From a checkpoint of a small transformer trained on Wikipedia.
Size: 10 layers, width 640, 15 heads of 64 (3 for keys and values), MLP 1728 SwiGLU, vocabulary 16285, 68.9M parameters.
Architecture: RMSNorm before each block, rotary positions, untied embeddings.
Training: a variant of Adam for these matrices, 955M tokens, 7283 steps.
MLP neurons of a small language model. Each row is named by its layer, matrix (gate and up: input weights; down: output weights) and neuron, and shows model dimensions 16-111. Each number is 200 + 40 x the weight over its row's rms, rounded and kept within 0 to 999. A neuron's up and down rows have the sign that makes its largest values positive.
After each neuron's rows, "fires in" lists the words (lower case) most often at its 100 highest values on Wikipedia text that the model never trained on.

L4.gate1070,199,196,145,205,216,180,119,200,195,130,206,129,178,188,191,194,146,232,192,204,131,238,160,261,226,185,208,185,243,229,182,233,221,180,219,218,237,208,186,192,68,284,150,222,263,215,219,129,137,174,163,198,230,222,177,167,257,224,208,231,224,202,138,165,189,164,212,257,246,210,184,154,129,204,168,185,157,172,214,266,197,231,206,197,161,203,161,165,164,260,190,113,185,120,151,153
L4.up1070,190,203,176,266,128,247,173,190,138,148,305,156,145,184,222,144,87,245,230,209,187,293,188,226,235,149,197,236,173,209,215,238,193,284,191,221,213,181,160,205,199,238,159,241,242,201,222,219,211,194,184,190,259,214,204,221,181,252,192,183,220,196,231,200,119,163,204,241,174,249,276,211,195,286,217,142,201,150,188,254,132,313,218,185,156,200,185,180,258,181,159,142,172,128,167,150
L4.down1070,177,226,264,213,170,186,84,248,201,265,231,248,152,137,193,217,218,178,172,169,204,227,248,198,230,151,232,166,187,153,157,166,162,209,177,223,185,212,180,150,231,198,167,255,153,241,232,226,204,155,219,224,220,197,244,166,181,239,17,149,211,190,210,179,220,178,157,216,145,213,199,187,199,241,210,206,220,189,140,181,177,188,163,222,203,235,199,230,225,202,187,195,199,176,159,157
fires in: "his", "the", "their", "her"

L2.gate1185,208,194,150,169,193,161,208,163,248,216,239,161,179,198,184,238,261,234,132,219,166,268,193,194,265,184,306,267,211,174,216,173,203,182,161,161,229,215,191,242,252,211,244,227,199,176,179,283,259,271,183,164,293,178,164,201,183,174,234,185,143,219,190,205,287,156,230,236,189,136,245,210,220,218,191,225,189,173,265,146,132,157,101,183,148,235,174,318,231,203,235,195,246,210,170,225
L2.up1185,191,274,216,175,244,164,199,171,140,148,194,165,194,211,196,176,276,224,107,164,167,145,206,231,127,273,267,204,135,245,169,197,178,207,216,165,190,216,203,179,171,192,246,157,160,252,208,186,120,164,143,257,211,188,231,194,225,271,256,228,267,237,155,185,169,192,200,204,213,184,206,220,208,157,179,132,236,182,151,119,246,248,232,254,234,189,209,223,224,285,215,176,269,179,192,225
L2.down1185,181,80,143,169,148,190,191,216,290,259,243,250,163,190,159,235,129,237,207,232,198,233,194,228,225,146,203,235,258,141,267,148,129,143,169,161,244,172,245,217,241,197,174,171,181,185,221,193,347,257,220,134,229,182,182,181,183,177,205,202,201,184,238,191,282,205,237,237,170,121,196,206,222,257,210,255,152,167,202,272,121,156,191,154,203,226,190,252,238,195,169,174,198,220,199,173
fires in: "15", "linfield", "13", "16", "17", "cliftonville"

L2.gate443,208,157,122,288,191,201,196,177,223,198,171,202,216,204,212,155,243,176,216,216,240,259,203,209,185,134,269,97,212,235,205,238,193,187,141,205,194,229,206,184,156,242,211,174,187,198,220,146,214,246,252,257,189,237,194,166,180,211,228,207,173,166,132,203,241,142,125,199,264,151,281,159,169,181,155,225,200,231,217,164,227,170,277,235,167,253,186,175,228,201,190,170,238,191,226,245
L2.up443,195,118,268,132,225,242,226,193,203,184,237,230,230,157,215,169,267,198,219,168,201,194,222,191,189,199,194,299,195,224,214,143,164,231,195,212,141,188,119,151,241,275,188,211,140,193,172,215,220,174,240,200,118,215,269,198,227,195,178,208,209,188,205,248,167,228,140,235,136,232,173,212,188,192,267,195,262,147,245,177,120,197,144,196,170,153,234,202,176,238,228,192,204,250,156,198
L2.down443,225,229,265,144,208,222,217,193,242,138,258,262,207,288,208,177,164,178,135,160,177,196,233,166,215,242,94,265,167,174,203,189,228,163,211,232,164,194,237,236,285,196,239,229,184,186,163,258,237,211,191,245,225,148,150,233,267,234,205,200,219,218,233,169,158,218,203,225,195,138,144,225,251,167,200,217,150,222,278,233,159,197,179,183,222,232,180,277,150,191,176,193,216,267,252,248
fires in: "squadron", "brigade", "brig", "board", "battalion"

L4.gate1701,177,185,216,192,172,271,243,275,145,206,196,196,278,191,204,172,87,187,215,276,196,201,178,177,174,159,206,208,267,219,165,268,206,134,260,239,200,222,188,133,177,187,194,213,186,210,170,213,117,165,174,272,264,223,233,174,253,152,164,207,244,248,239,165,181,222,201,162,223,159,171,224,213,173,179,163,194,143,194,200,245,213,239,200,191,199,177,154,211,205,180,161,264,194,202,94
L4.up1701,182,196,240,165,106,253,249,162,185,204,245,162,210,153,128,217,185,177,216,183,235,259,230,246,195,202,196,199,180,207,232,208,180,225,269,221,209,158,218,239,217,128,178,186,223,179,173,174,125,223,243,212,123,161,194,165,148,161,182,246,201,187,154,221,220,222,160,209,235,144,240,232,174,211,255,167,155,145,248,186,195,169,206,200,201,138,174,215,157,177,154,176,323,186,224,173
L4.down1701,163,248,226,263,216,193,184,221,260,157,210,192,213,182,203,212,264,125,236,261,236,230,230,261,126,288,185,215,175,144,166,218,175,163,177,162,198,217,222,211,216,238,271,192,175,113,211,173,197,215,235,223,168,305,249,258,197,265,252,156,140,233,215,226,216,139,227,197,179,175,148,218,155,254,207,274,189,159,254,161,212,127,216,199,234,167,198,241,214,224,270,219,183,214,185,241
fires in: "when", "although", "where", "if", "who"

L3.gate556,173,199,169,194,129,115,263,202,197,118,228,251,244,232,195,146,183,178,211,218,235,224,213,146,149,224,132,250,217,173,203,200,290,131,189,264,175,164,184,155,206,185,169,185,237,192,212,236,161,315,216,215,151,156,203,186,191,197,194,277,173,164,263,195,207,221,204,153,241,156,142,125,107,217,201,134,252,236,184,179,215,149,218,98,203,253,196,214,117,156,228,198,218,231,228,167
L3.up556,211,175,176,221,165,232,222,176,70,271,132,209,171,206,256,218,174,178,207,234,202,210,213,214,222,219,244,216,209,278,169,135,161,219,170,264,162,181,181,147,219,253,171,155,140,174,150,162,254,176,255,211,251,230,221,270,209,227,187,216,214,208,120,206,245,237,204,136,199,149,230,202,266,137,126,113,200,205,257,231,200,216,219,155,222,168,200,235,213,273,168,179,224,55,185,185
L3.down556,197,139,168,212,113,139,213,243,201,160,232,228,200,150,199,100,197,178,269,201,269,192,172,145,179,208,206,222,134,185,161,229,287,231,152,205,239,220,208,240,253,131,224,142,254,172,200,203,205,198,160,182,192,142,171,172,203,215,168,270,157,176,283,107,156,202,159,171,235,233,113,148,213,204,176,172,142,142,158,249,193,148,196,133,212,164,271,201,107,150,236,275,170,164,263,261
fires in: "years", "days", "months", "took", "start", "seasons"

L3.gate139,216,244,234,119,201,259,195,202,111,235,192,187,173,172,215,225,226,196,146,192,216,194,172,294,194,211,171,176,131,227,179,272,164,261,220,125,225,222,156,167,230,265,140,166,251,184,112,225,193,245,202,299,283,217,179,167,198,219,185,265,204,205,196,201,253,156,124,213,268,117,215,207,124,164,172,216,256,152,207,177,171,248,223,239,210,253,168,275,203,214,173,183,216,183,137,186
L3.up139,214,183,207,188,138,225,120,164,217,204,195,154,209,245,230,177,243,191,225,228,180,185,209,177,243,201,208,204,182,190,218,213,234,194,159,181,190,192,251,185,240,193,174,179,219,194,205,227,235,200,192,231,180,219,232,198,186,246,217,220,170,243,171,200,217,179,211,183,183,163,217,236,242,174,193,196,248,208,197,160,227,274,186,200,276,278,107,254,222,188,174,197,208,147,216,238
L3.down139,300,172,174,220,188,240,179,248,280,179,195,67,210,204,156,148,231,194,173,213,125,221,204,206,196,294,245,179,206,147,223,234,197,191,168,200,181,234,281,183,217,112,176,179,158,135,211,163,210,240,184,196,175,190,222,190,248,243,230,132,103,230,212,170,205,209,202,220,146,168,150,188,273,206,202,199,239,230,193,139,269,273,187,157,210,234,178,171,230,189,165,176,206,144,225,202
fires in: "was", "been", "conference", "being", "were"

L3.gate1318,122,267,182,166,225,165,219,207,180,231,223,253,250,133,212,213,227,128,226,203,225,203,143,219,194,294,197,201,215,207,210,164,197,149,195,185,165,208,147,219,213,142,193,222,143,220,158,234,179,234,191,202,197,205,172,239,209,123,216,215,203,226,196,170,242,162,173,157,173,215,158,220,179,156,199,190,193,301,127,178,222,152,226,200,268,234,234,290,196,146,284,144,197,252,113,135
L3.up1318,161,206,161,173,122,208,232,230,162,185,237,189,94,132,169,252,117,240,186,248,145,187,238,203,199,179,144,181,172,229,238,190,154,206,229,193,264,159,229,207,201,191,215,167,218,293,148,193,222,168,257,242,232,161,165,169,145,233,201,273,243,207,147,228,161,164,198,220,193,170,245,211,155,231,210,189,275,205,205,170,197,238,252,176,240,224,198,248,233,337,205,235,254,207,218,244
L3.down1318,151,160,211,218,228,157,212,210,221,217,216,265,292,170,167,210,270,122,165,192,201,187,159,188,138,284,150,231,217,174,192,188,200,146,162,165,235,190,199,163,178,150,217,217,237,209,161,176,242,247,261,254,116,194,179,303,262,151,177,180,213,137,234,210,188,244,187,128,162,207,165,190,249,165,211,199,215,226,133,141,208,155,208,190,213,300,198,267,216,217,252,171,219,309,181,182
fires in: "which", "who", "however"

L4.gate318,120,206,154,220,196,166,195,223,211,174,147,236,211,214,190,174,193,251,189,225,191,189,242,241,191,148,265,157,234,217,198,205,144,209,194,246,206,196,192,286,191,180,116,204,148,280,292,208,241,205,194,209,221,256,188,237,156,181,193,183,178,84,213,194,154,193,160,254,132,159,174,176,230,132,187,222,245,150,170,181,241,170,229,264,215,280,257,209,161,162,202,221,253,180,195,187
L4.up318,165,129,180,165,166,166,217,236,159,219,290,239,192,182,176,269,169,186,144,163,252,242,224,245,140,125,234,200,204,235,168,279,193,171,171,208,220,90,176,170,212,150,177,209,230,133,195,224,252,169,216,176,122,192,136,241,187,231,183,233,196,155,299,226,229,242,159,187,210,172,241,161,139,129,128,150,192,265,204,276,233,252,189,248,265,193,196,198,136,218,206,197,232,231,209,240
L4.down318,165,232,212,136,257,207,211,233,164,169,215,116,220,136,244,175,162,152,198,139,213,219,259,157,204,195,200,168,170,207,248,222,192,232,231,205,153,259,229,229,185,180,203,206,204,204,132,188,252,200,223,237,243,240,204,269,232,197,226,248,169,217,188,168,288,150,200,155,137,170,196,228,241,232,279,215,216,222,211,231,193,178,183,171,130,203,244,173,240,166,222,129,163,232,186,245
fires in: "with", "his", "her", "s"

L4.gate282,179,240,223,191,237,161,256,264,176,209,234,176,146,209,144,208,208,161,211,229,210,181,180,255,200,237,205,247,201,252,165,215,151,242,188,124,233,235,196,199,203,221,162,198,211,257,214,93,208,184,210,225,206,265,200,225,178,187,213,182,222,158,129,228,206,276,86,195,158,132,215,250,176,191,199,182,228,177,228,177,277,180,213,188,221,235,254,273,231,214,207,207,247,95,210,236
L4.up282,110,211,142,142,178,214,237,248,216,196,147,179,193,235,235,138,177,145,160,198,187,150,164,203,220,154,169,220,231,233,255,132,202,157,183,181,221,261,221,183,211,170,198,229,287,176,152,216,137,210,169,164,194,176,160,200,225,166,187,191,243,204,179,223,125,182,198,272,145,255,191,183,219,197,206,162,172,276,165,276,165,235,248,224,195,211,207,204,201,219,195,156,223,246,144,115
L4.down282,236,237,190,205,132,169,236,155,220,220,163,248,213,166,148,205,193,209,161,164,153,233,260,167,189,210,209,206,147,195,143,272,268,158,177,129,238,193,234,246,238,188,134,175,138,188,174,235,209,153,218,232,236,206,219,125,191,197,114,206,171,127,231,207,157,192,262,171,160,185,229,214,140,220,244,303,170,121,152,196,201,158,217,183,209,244,202,220,252,169,126,215,288,200,201,243
fires in: "his", "family", "her", "group", "former", "professor"

L3.gate1009,172,169,163,219,142,203,140,198,237,211,215,190,258,206,206,236,209,210,182,240,189,255,130,230,182,182,241,218,274,186,220,166,259,228,212,135,169,231,169,143,142,291,231,162,219,181,144,214,141,179,242,155,171,206,255,201,179,223,198,221,195,151,173,231,190,160,278,217,225,169,262,166,149,226,173,196,182,213,253,197,170,138,200,197,166,268,236,117,194,172,153,216,180,234,216,270
L3.up1009,209,235,174,232,147,239,217,240,176,183,225,277,143,244,242,239,203,178,161,211,145,238,153,193,234,145,224,233,213,119,224,235,204,161,193,172,195,210,172,197,183,74,127,225,225,147,134,137,231,232,192,153,269,210,213,211,213,186,210,167,246,222,175,130,265,257,145,219,286,182,173,197,187,207,149,215,164,243,181,227,249,224,232,234,234,251,235,164,205,221,155,197,208,201,212,195
L3.down1009,167,137,157,177,175,174,170,203,284,206,177,137,272,206,192,176,230,198,181,189,231,230,198,295,149,166,257,243,228,224,188,103,243,200,250,130,208,212,99,159,201,239,219,164,251,163,201,238,156,241,233,189,180,196,245,160,191,246,249,159,218,136,245,172,88,214,277,198,197,149,243,132,134,258,190,207,189,187,219,268,195,146,250,182,198,235,133,197,145,199,142,227,184,219,194,281
fires in: "they", "he", "she"

L3.gate253,221,188,184,229,204,238,182,182,152,221,215,202,223,172,257,196,284,160,182,248,170,201,218,184,263,214,243,243,212,196,157,233,183,198,243,276,229,188,146,151,154,177,88,233,191,145,213,197,191,242,123,218,242,189,247,234,306,213,203,224,154,198,141,211,309,169,212,180,201,255,240,124,99,220,124,211,134,235,267,186,207,235,268,252,334,248,230,219,231,195,155,234,232,211,236,218
L3.up253,263,168,202,207,249,205,147,153,229,188,169,200,140,151,204,224,222,184,200,170,157,320,254,154,285,152,184,221,193,231,192,246,244,241,193,223,200,225,184,186,146,112,174,269,200,158,201,149,183,194,199,222,242,192,200,174,218,275,198,187,196,240,188,225,232,197,150,187,207,225,245,233,144,277,262,171,166,223,201,108,133,212,192,194,216,195,231,196,157,159,169,210,205,236,188,156
L3.down253,233,211,237,182,274,185,153,273,251,189,158,178,160,181,202,234,136,213,193,190,216,225,228,201,178,219,209,156,260,284,212,170,207,199,174,210,216,203,266,262,151,211,268,237,216,207,211,124,200,198,249,125,178,194,170,153,132,220,153,172,219,197,225,247,186,249,182,169,206,125,144,252,192,231,264,182,243,223,191,207,191,205,111,138,159,125,202,194,125,214,180,169,186,113,210,197
fires in: "round", "squadron", "quarterfinals", "final", "vs", "match"

L2.gate1668,199,242,110,144,186,193,278,193,122,227,279,233,199,227,156,195,175,209,218,180,184,211,192,246,270,151,235,158,212,255,225,162,185,129,228,226,183,151,261,204,145,242,205,200,235,206,233,217,246,197,232,160,242,236,241,202,152,188,217,218,205,151,209,223,176,194,241,238,266,102,159,218,189,150,162,198,271,228,165,267,224,207,166,238,238,183,248,246,149,267,180,228,244,272,220,224
L2.up1668,223,245,206,246,192,262,288,193,167,234,126,205,189,220,173,174,158,221,200,216,242,179,218,175,177,241,206,241,246,252,233,235,222,230,156,208,151,173,152,180,189,160,178,234,273,215,217,203,207,271,225,209,196,186,220,199,169,119,204,234,175,244,184,182,199,187,243,267,247,181,213,198,306,107,232,219,137,189,245,137,186,238,189,162,215,273,212,211,214,231,174,146,192,166,188,163
L2.down1668,174,133,116,158,255,135,229,262,224,197,175,149,206,230,181,271,220,145,188,173,121,188,150,210,182,184,228,182,272,279,222,209,129,208,220,188,196,211,146,166,157,230,203,159,163,190,120,173,230,172,171,207,201,211,190,198,138,206,189,207,182,200,185,224,248,229,262,225,231,202,231,207,113,149,219,139,194,234,144,178,253,160,194,160,226,194,208,207,151,199,130,127,220,227,226,183
fires in: "one", "made", "this", "she"

L4.gate938,238,124,184,212,213,188,183,225,180,234,158,283,183,186,206,164,219,129,218,239,209,167,228,228,161,267,232,263,218,102,114,133,191,164,220,143,165,160,196,226,169,219,207,268,277,214,235,193,234,241,191,208,197,216,235,207,202,207,211,182,240,139,197,154,203,215,220,244,172,194,187,194,179,167,134,189,227,232,229,139,215,147,212,267,255,180,179,163,165,206,199,216,170,264,170,300
L4.up938,206,220,240,184,249,177,195,243,209,245,190,268,206,196,166,256,214,191,268,124,290,242,207,209,208,151,211,168,170,133,209,243,170,132,207,188,181,276,249,265,200,142,222,226,249,243,182,201,228,222,186,192,239,153,272,215,161,149,232,280,225,216,267,155,317,178,225,178,174,237,118,229,148,250,212,191,196,260,209,168,128,231,236,190,164,179,142,170,141,132,214,159,184,250,230,225
L4.down938,146,191,231,169,156,184,260,208,168,216,179,155,181,161,177,227,286,221,275,171,227,189,137,190,184,170,193,172,211,221,229,204,140,165,239,217,255,273,260,180,166,179,169,121,181,239,172,167,210,219,168,223,211,190,179,127,249,145,209,305,183,207,236,191,268,192,157,161,281,323,211,290,140,212,221,227,186,163,198,178,135,223,298,137,199,218,127,289,153,188,184,135,229,147,235,155
fires in: "north", "light", "west", "south", "east", "air"

L3.gate91,192,251,205,229,215,141,199,214,186,115,178,186,171,202,128,173,209,163,255,186,151,195,225,174,227,171,228,217,285,211,201,189,166,158,268,233,229,193,211,171,139,209,229,176,215,227,115,170,225,194,223,189,176,223,229,198,154,132,253,262,109,189,249,168,208,169,225,247,163,196,190,166,169,266,188,184,249,145,233,241,196,96,234,213,205,208,180,178,134,247,228,283,178,161,195,261
L3.up91,167,237,126,113,220,220,258,210,170,147,174,239,176,176,278,102,176,161,244,204,216,217,215,234,204,206,213,177,245,189,236,236,124,234,232,198,178,190,207,187,162,150,203,241,224,169,201,254,237,166,134,228,194,188,154,151,207,206,176,219,201,212,237,232,170,226,164,176,176,227,165,137,258,249,226,177,171,129,190,179,145,238,251,263,204,281,227,201,196,199,196,132,263,156,185,99
L3.down91,178,299,238,139,246,221,234,159,177,219,159,205,154,127,318,136,194,154,217,188,294,197,180,211,235,228,193,223,266,207,204,189,206,196,205,169,136,185,233,171,241,183,202,225,196,226,236,142,227,184,217,158,178,224,171,148,185,155,233,243,154,212,221,173,245,213,121,200,200,142,213,222,167,185,205,175,222,204,250,241,182,169,236,228,198,234,181,224,226,224,218,157,185,162,244,198
fires in: "south", "west", "east", "north", "southwest", "northwest"

L2.gate90,187,234,164,186,187,191,207,205,164,200,198,152,226,243,211,271,160,169,246,210,162,190,251,97,238,223,200,186,190,212,237,230,170,248,227,194,173,239,187,211,179,110,198,200,237,196,155,221,154,197,222,229,233,157,142,213,140,256,177,268,190,167,192,216,189,154,203,132,236,109,187,213,273,142,176,122,215,173,210,169,196,289,149,152,222,156,203,243,192,178,223,159,273,211,200,124
L2.up90,176,191,152,110,209,173,182,217,166,208,223,207,116,141,184,298,229,262,152,214,234,232,209,232,236,231,236,188,178,226,130,170,225,174,230,147,224,190,131,95,179,246,179,157,181,240,237,181,222,137,191,248,249,154,230,177,185,247,137,134,233,260,290,169,248,208,243,233,190,240,210,191,133,179,178,171,188,243,164,225,178,177,276,179,165,302,264,167,214,188,187,183,170,236,226,175
L2.down90,156,188,223,227,223,216,156,160,191,231,109,198,255,184,183,254,199,160,192,216,164,212,275,206,208,218,195,203,176,172,205,177,186,241,233,171,206,257,213,228,147,131,241,135,206,168,224,207,166,212,220,170,219,247,116,246,202,256,231,168,138,139,190,276,141,209,173,127,214,155,160,179,250,139,203,141,178,218,146,117,171,232,195,210,248,135,125,224,256,227,207,192,317,199,235,161
fires in: "american", "army", "british", "indian", "us"

L4.gate339,235,252,216,184,183,207,229,184,158,172,156,232,287,243,144,199,216,187,245,196,102,202,213,204,185,238,149,270,277,227,178,180,151,192,182,191,194,212,172,196,166,203,207,211,181,188,181,194,216,198,127,228,251,238,201,184,274,214,235,236,244,151,166,192,224,121,247,179,194,214,203,257,204,166,169,214,220,262,235,216,159,136,154,295,248,254,212,208,174,222,230,149,219,217,216,223
L4.up339,218,264,334,149,226,210,177,193,201,237,189,249,234,285,195,195,160,232,195,226,141,130,297,175,233,193,101,204,189,215,200,178,202,205,201,163,238,239,170,299,163,171,189,278,150,191,147,255,117,201,195,188,196,211,208,199,242,235,254,193,245,240,219,218,142,133,238,91,208,218,307,284,196,213,267,229,227,176,221,182,167,193,133,170,212,185,255,228,137,138,218,228,143,265,217,230
L4.down339,177,244,229,152,244,180,202,230,220,172,283,217,173,239,261,222,65,241,217,220,216,272,272,148,247,165,176,189,229,167,197,242,194,214,188,227,219,252,226,267,201,184,229,257,196,234,212,223,157,219,198,120,148,217,226,214,244,219,178,161,229,241,240,211,154,200,214,189,224,179,201,250,194,243,171,274,195,225,182,201,122,253,211,119,181,198,227,249,199,173,129,227,186,244,235,233
fires in: "to", "seyyed"

L2.gate651,226,227,160,242,133,249,237,315,223,199,187,261,161,177,204,302,192,192,160,281,244,177,242,158,227,204,161,185,213,197,178,165,207,212,228,214,180,200,181,179,144,151,155,253,195,201,200,267,149,238,163,297,285,212,252,127,164,148,253,235,246,234,151,115,202,179,240,218,237,172,206,268,187,205,121,216,173,217,219,205,196,173,273,215,195,204,259,182,222,208,237,193,225,242,207,133
L2.up651,225,225,168,131,276,174,197,211,213,240,245,243,152,237,234,233,201,184,122,255,163,184,241,185,175,224,210,167,148,269,200,220,186,211,169,178,213,100,167,197,192,229,147,238,159,251,182,157,186,153,203,133,266,206,153,235,214,195,207,171,200,229,240,116,187,169,262,192,181,252,249,171,156,213,195,238,218,139,169,209,276,211,177,247,195,240,160,250,200,129,173,219,223,152,218,180
L2.down651,193,132,163,193,253,184,245,193,247,229,236,226,197,173,216,252,176,212,183,208,261,220,245,176,231,272,301,162,166,237,208,177,207,173,148,135,157,163,189,195,211,225,192,220,228,275,196,159,151,189,203,206,249,245,157,206,272,120,260,141,236,169,187,196,130,159,230,215,215,282,182,204,158,194,103,294,195,144,229,200,208,177,244,205,207,247,245,216,151,155,220,172,225,208,260,170
fires in: "children", "wife", "actress", "mother", "teachers"

L4.gate1249,159,221,175,189,154,240,190,230,144,214,192,177,217,280,174,186,205,180,206,197,172,205,187,181,233,285,105,140,159,231,143,158,213,255,152,175,222,221,169,177,198,140,134,196,261,207,210,133,236,214,209,237,204,248,198,188,236,259,296,249,166,172,215,217,303,158,250,249,191,230,210,163,142,184,154,250,215,197,228,149,253,230,301,266,189,257,170,216,174,205,212,257,195,153,206,163
L4.up1249,218,185,181,258,285,213,236,200,294,151,163,149,203,229,234,172,209,198,209,218,199,175,153,177,136,107,219,255,168,138,262,136,135,213,168,143,190,202,165,161,156,193,179,164,248,147,218,152,289,172,235,225,210,243,189,232,250,259,197,157,206,295,164,240,215,186,233,136,201,265,230,242,193,180,232,178,239,129,200,233,269,201,241,267,149,173,194,185,189,213,196,193,205,199,134,120
L4.down1249,167,314,191,216,249,178,205,194,205,209,173,249,188,177,191,204,202,251,190,227,168,186,202,167,152,167,272,223,221,237,263,165,152,229,253,199,148,198,185,138,215,185,203,190,206,91,249,209,219,197,260,234,271,216,172,217,214,209,188,178,202,190,164,195,196,281,209,171,186,233,242,279,181,202,358,187,192,194,201,300,169,242,292,185,240,195,173,194,240,166,196,204,170,213,166,268
fires in: "was", "not", "kędzierzyn", "came", "were"

L3.gate1555,158,137,211,144,230,178,255,217,158,183,188,158,349,209,210,185,210,156,228,173,228,198,166,235,103,120,162,227,191,175,159,222,152,213,196,183,221,275,237,224,241,209,202,101,173,258,243,143,197,180,190,245,131,174,200,250,202,181,202,161,138,151,177,229,247,233,150,211,229,241,119,174,137,161,211,224,169,233,201,133,155,187,169,248,227,231,199,230,253,244,247,141,182,210,192,207
L3.up1555,236,182,219,264,202,197,115,187,276,136,213,270,175,277,126,117,185,206,167,253,166,194,236,186,180,243,138,254,173,192,136,196,75,166,200,163,203,175,157,159,141,156,180,219,280,251,230,215,200,315,204,166,267,246,207,223,209,164,218,176,233,187,124,123,231,155,189,232,187,210,199,208,148,257,181,276,226,156,119,218,219,100,241,245,229,241,180,181,171,195,236,230,171,212,136,189
L3.down1555,153,208,198,149,171,162,265,195,149,147,207,180,346,152,268,165,208,112,228,234,235,231,194,261,191,136,208,271,197,161,159,242,169,238,188,175,236,196,221,236,197,215,200,83,234,256,252,141,178,168,192,232,119,206,190,245,206,239,246,205,117,153,210,254,196,240,177,230,173,316,217,197,207,146,195,234,208,261,194,254,214,216,112,205,212,288,161,206,293,303,159,130,186,200,182,174
fires in: "their", "her", "his", "s", "they"

L4.gate241,142,195,206,184,219,247,209,200,213,194,161,189,218,254,196,158,157,279,233,218,254,296,240,229,220,162,187,196,145,255,189,207,225,224,247,237,157,158,168,222,191,191,131,173,261,188,172,159,229,246,161,230,166,215,206,232,157,238,263,209,201,187,220,175,180,177,272,259,258,165,233,185,272,223,143,182,240,209,239,183,160,259,242,172,218,199,192,151,228,193,187,192,242,237,245,232
L4.up241,118,186,158,164,100,110,210,198,222,132,275,169,177,158,171,168,153,106,230,214,175,200,211,259,181,194,240,293,129,207,159,257,246,234,166,193,235,196,180,207,223,231,176,214,177,134,183,227,215,238,238,66,157,155,195,189,205,238,161,178,210,164,206,127,174,161,187,256,230,240,226,228,116,215,168,179,135,286,153,191,310,181,168,163,231,236,162,260,207,197,245,203,180,201,215,265
L4.down241,155,192,184,158,185,178,203,235,205,193,231,186,152,171,204,243,182,191,219,205,259,118,127,208,231,151,225,177,142,166,181,213,192,193,217,225,267,232,181,240,194,260,200,229,184,131,151,277,206,187,198,194,102,186,263,185,174,259,273,219,181,222,278,309,229,184,215,188,243,150,181,179,180,230,178,141,197,185,169,185,212,177,222,217,158,134,122,141,216,198,206,171,125,219,237,209
fires in: "he", "appointed", "position", "relegation"

L3.gate1700,163,196,94,209,189,254,197,216,167,232,215,237,181,225,174,283,195,261,144,178,173,220,148,108,188,199,187,213,171,202,229,140,224,256,212,230,179,224,249,221,246,255,135,256,191,186,179,231,259,178,253,206,197,197,156,233,261,244,270,210,139,267,281,161,304,139,217,211,230,160,196,151,196,196,108,189,207,207,209,228,242,190,247,139,250,304,153,195,210,267,163,199,230,211,180,243
L3.up1700,250,120,248,148,210,149,222,204,266,130,166,215,237,140,188,184,200,175,102,297,238,171,178,261,223,264,210,147,227,202,266,199,150,216,217,239,217,157,164,141,141,204,163,211,155,178,221,160,172,161,237,147,286,246,159,138,153,158,209,240,208,177,202,231,167,203,193,213,175,167,293,140,157,110,217,210,190,179,187,155,200,262,165,252,182,173,216,165,155,196,196,166,254,106,249,143
L3.down1700,191,144,176,181,168,200,201,257,234,236,230,238,211,241,228,213,116,214,140,201,107,202,179,122,229,174,251,195,214,150,202,159,211,251,184,213,212,173,298,218,189,208,91,261,213,222,154,256,256,196,184,117,198,167,147,156,208,242,252,195,186,246,231,183,279,196,195,200,193,200,211,231,148,213,152,169,214,174,123,205,236,244,224,154,191,241,176,284,131,294,163,219,233,194,236,277
fires in: "16", "13", "15", "6", "18", "134"

L2.gate996,240,239,221,189,155,122,256,199,201,208,239,185,183,142,166,179,268,177,174,176,204,206,206,240,247,190,220,283,203,190,208,149,245,206,158,202,207,178,214,132,198,199,145,204,192,224,157,218,195,249,180,200,215,282,289,166,282,237,256,207,199,161,188,202,249,251,185,204,195,186,185,169,182,168,77,204,159,270,124,161,230,187,187,153,232,205,251,230,263,224,203,193,129,217,244,248
L2.up996,242,198,161,127,188,180,255,183,199,211,205,229,250,241,195,198,184,164,158,169,103,227,198,173,236,175,141,228,240,222,218,204,152,267,166,227,172,104,160,151,182,198,182,120,267,202,270,121,180,207,277,191,200,268,244,159,236,183,182,194,254,162,232,179,204,191,170,243,223,172,233,176,227,204,167,247,168,155,206,197,169,245,230,180,148,207,169,214,187,204,163,168,211,181,185,204
L2.down996,241,193,217,176,243,156,259,153,215,177,238,138,228,157,180,276,211,218,193,167,171,257,179,180,255,212,230,219,225,203,286,117,182,253,225,130,163,150,220,181,216,161,176,214,210,262,205,234,155,313,220,209,264,217,214,216,205,193,260,164,172,141,125,155,184,157,196,202,155,185,231,121,197,187,137,219,212,263,251,217,162,195,194,124,235,202,186,179,180,232,129,226,205,225,205,325
fires in: "2007", "2010", "2003", "2005", "2006", "2011"